config.yaml
hidden_size: 384
intermediate_size: 1024
norm: "rmsnorm"
norm_eps: 1e-05
init_std_o: 0.0426
init_std_up: 0.0426
batch_tokens: 32768
train_tokens: 458200000
MLP neurons of a small language model. Each row is named by its layer, matrix (gate and up: input weights; down: output weights) and neuron, and shows model dimensions 256-383. Each number is 500 + 50 x the weight over its row's rms, rounded and kept within 0 to 999. Numbers have three digits each. A neuron's up and down rows have the sign that makes its largest values positive.
After each neuron's rows is what it responds to, as a language model described it from the Wikipedia text at the highest values.

L3.gate782:565464462506518462528506474576552498432550399441479529461513525534439537543541540543508516631458501442515528561420469515526493529510557491489604560470445528446577475546531555552505474488449526549514472472531523467478470412537534416584465457491457487539562583484448526595461469459525454551505540535495550484584518470573460512555467368531575503531513534499505411575487487495449551501394
L3.up782:524493456471561459464546495505497435537571494455686514440515534484466506512519532516446527501545399506521484462419591520589435585461481561514469558479471419413521477490464504556561466534441516512445453517559436566559423454412430335583478497526559515478511518497536550564390558511497494502527503455516434420540426527569469500497506456498543490455446513503477451486504510617458451569508
L3.down782:567439570556488501473429529531534485554577519441437427508605513569513536457519497609538506433511476437495492497532488602531515499540437469478491480490644553553457463530554563453460452499512448447568488529451472420448555465500487518510491468484562482510483501508454473519403448523396484445457579565468486592421519526475471576517545543565551571471540496450450516515507554491510624462512
Digit chunks inside numbers, often right after a decimal point, space or dollar sign, in tables, statistics and money figures (1.'74'%, $'74' million, 19.'6'); also stray word-piece tokens after a capital G (G're'ene, G'ri'ffins).

L3.gate906:565570429543453536553528448496517495534521526524542503467473519622428435507516520498453585558526566407500576543407500548505509433468430516509501445443514363547402475356446475430498477528540511504558508451481621586418447530542505432507489461516461444557502502448462469493530510512542453468510452569545449394493463482437520457494472569586542496611475493545513532499442553544448430523426
L3.up906:466486384591525612482509478493500522481404501385576518409434535524412559517535479509495530455483505515496493431487548542564524531522511574487460479492486452527547534414463501501439560528451445497441510565598518471568492471397560441485469520586535468437598456526415453562509478536523500550447475554586400511545444484496473497537488516520526602513472493455464452507463420475479427519537
L3.down906:539499515542562366525456474450462457500458393504456529461527485488526459539413519462566481494537464515535579609506540435447495538447526480594469518466495449526470509546590382499478462528452646568470471441496415569483535513504482458624509479490392565540568483572426395418486453503450472551486502548434493502428484404612480532561495599450362452480477426590495526514417549522502510556540
First cells of Wikipedia table header rows after a pipe (Year, Party), and opening quotes of song titles in track listings; also mid-word pieces like crit(ics), att(alion).

L9.gate767:553514476482538517493536566512594486511506578493496480428455492508457508551496557475479515405453527489543449490478512499404497574540481401507589447478489466548516384380480540563485518570528537412548395476500368509489504532533480478552554573424466526456545542512466552463522466518446448504468497466526525426515411478495461473505428380505632449492528517459456587418538467475544544600478
L9.up767:565529391515462549475498450557413511426507513517502488503462555513531442551506440425534499510521514546543646501452469454628438526461481377527573472477563433567539495485426519542505577447548498553513452519388544499589580526454534418483551500507485570398543545447545434451520470430521485511507477486454503599477515488503532476528486467575496558469538578584527571490502385433516565513396
L9.down767:551585545403446557484500557520555619533535449469497526592564427462492527445486578552435509470466479494460496472508522455497588590566552529584477458502494443442534577510498464494594448510589562522512570563489509488371466493509525518485548507492575462493468510558496557527447444593459513484533540435469508553500493469503535537489463458525504521493487418485488481515562593488445536449499
Mostly the blank token opening a wiki table cell after a pipe; also mid-word pieces (pl-ast-ic, ar-med) and opening quotes.

L5.gate945:485559395615474551575507431495525539397502500539421503541559559440443464562481516435440501502534547487505437468524537544571532354546600471445507397460425400444495557465484584534549505483493551476501439512573521489501528461550514458447446518416549461363467460551451460478505463482438428524448481413543578338451577491476609435538514500514519455489443491541486545585500504488485490508444
L5.up945:449498525592531454612453564513488563498403433533520505525582570511501517461453343465518539435533482480563398523471494492555406437452531556444563420422574523570561475376514548572497560505487500413457534492477518553498568584486522460495515514479506541431521518453520417340528502552504393403489470437522463515508561538502565486520531485513460463565558532495491552516475490497433431513464
L5.down945:575456497444525465379496557450539500461524523517457540559473491539549492466566489484375505443472508534446457459564478460426496558598525478494395608483496486509524463456439590503462508552511559476556441515564533538455543541513386501403463496611489550442496504507597578450405490518437472602528523495446463542533522451502477592455493457399475474464602397472449466447547560476533501558563
Opening quotation marks before quoted titles or speech; mid-word pieces like Sup in Supporting and conce-ived; also named after.

L9.gate149:494461604507557508547554463504537514540465572547508482493443514390473566442470479519455478504502457530439442498484620529576530439455498456483581497431520472518571574481459534498480528491493380506507448543491412467428545452575526373481550580508508523566548441465542400497542506490535604481442576580481487544451483538527510530500494509518538492533473558497509412474600545482501524573505
L9.up149:588545472436468528468461491426476439458480540559453532527595461495468522469515473520472486458452378538521493554395473571451504474385394495535446544603460563423562462476450471522526534515510474497517613348508505479518464554541390542516438465539366419522509514548437585586539490485498473575450537381463439493458505473452505530490443467360526490413485454545530499415580542502562496558513
L9.down149:466495525510465508486539478484489439509491465557498410445428564460435479433408483429454544488502536525559482489465489510604493513554568484479446534514515459482508456577553538447513500455448532418521454460527453502469544471524616539428506600436505459458492456460427482438542491553410574408551414466541553511567496523510497494431635490642508573523554543453453522497536490418445481465514
The token right after a person's or place name, usually possessive 's, a comma, or a preposition: Brian's, Ghica's, Isildur in, heroism near.

L3.gate818:512509590485400383491503448542473335566467508543484577579569550475475535465517626540417528595516421519481488489452470555533511483527589421517537564495446489472509539432506504536561425513546536516563500538494555418540531555518452529474502508471540441513496472500472527513472634538477559561477440437454462495491556494441507470393511498492567635545472524571432452533486547491513494478406
L3.up818:512497559462449481399484484479568495428490463482606446449509509445519439485477598525555490490476457461493522537680427416477545560461487372431468494569480454462418442566521491405466493453416512506495449548530488519439561525464509469471539503469503510598587535499491516520544480461481407540491516643493485453528615565514552565467507442475515498508582497443629548527497515518530598445567
L3.down818:506489568470460548541442481542540545489483510520517510512500558536480550417441474557600426490557455592440424524538524497553550472359544464512532568498483488438458463444493450422513439435452464448449572537472486600559480543502464473509452521511546520516488475459531531491621547427520559603539492490551488516433513599514413401545459468550532507536518525488440477382495702564430494570454
Spatial or time prepositions opening a phrase, above all near before place names (near Kremna, at, on, along), plus second word pieces after one-letter starts (m-ile, F-uller, m-entions).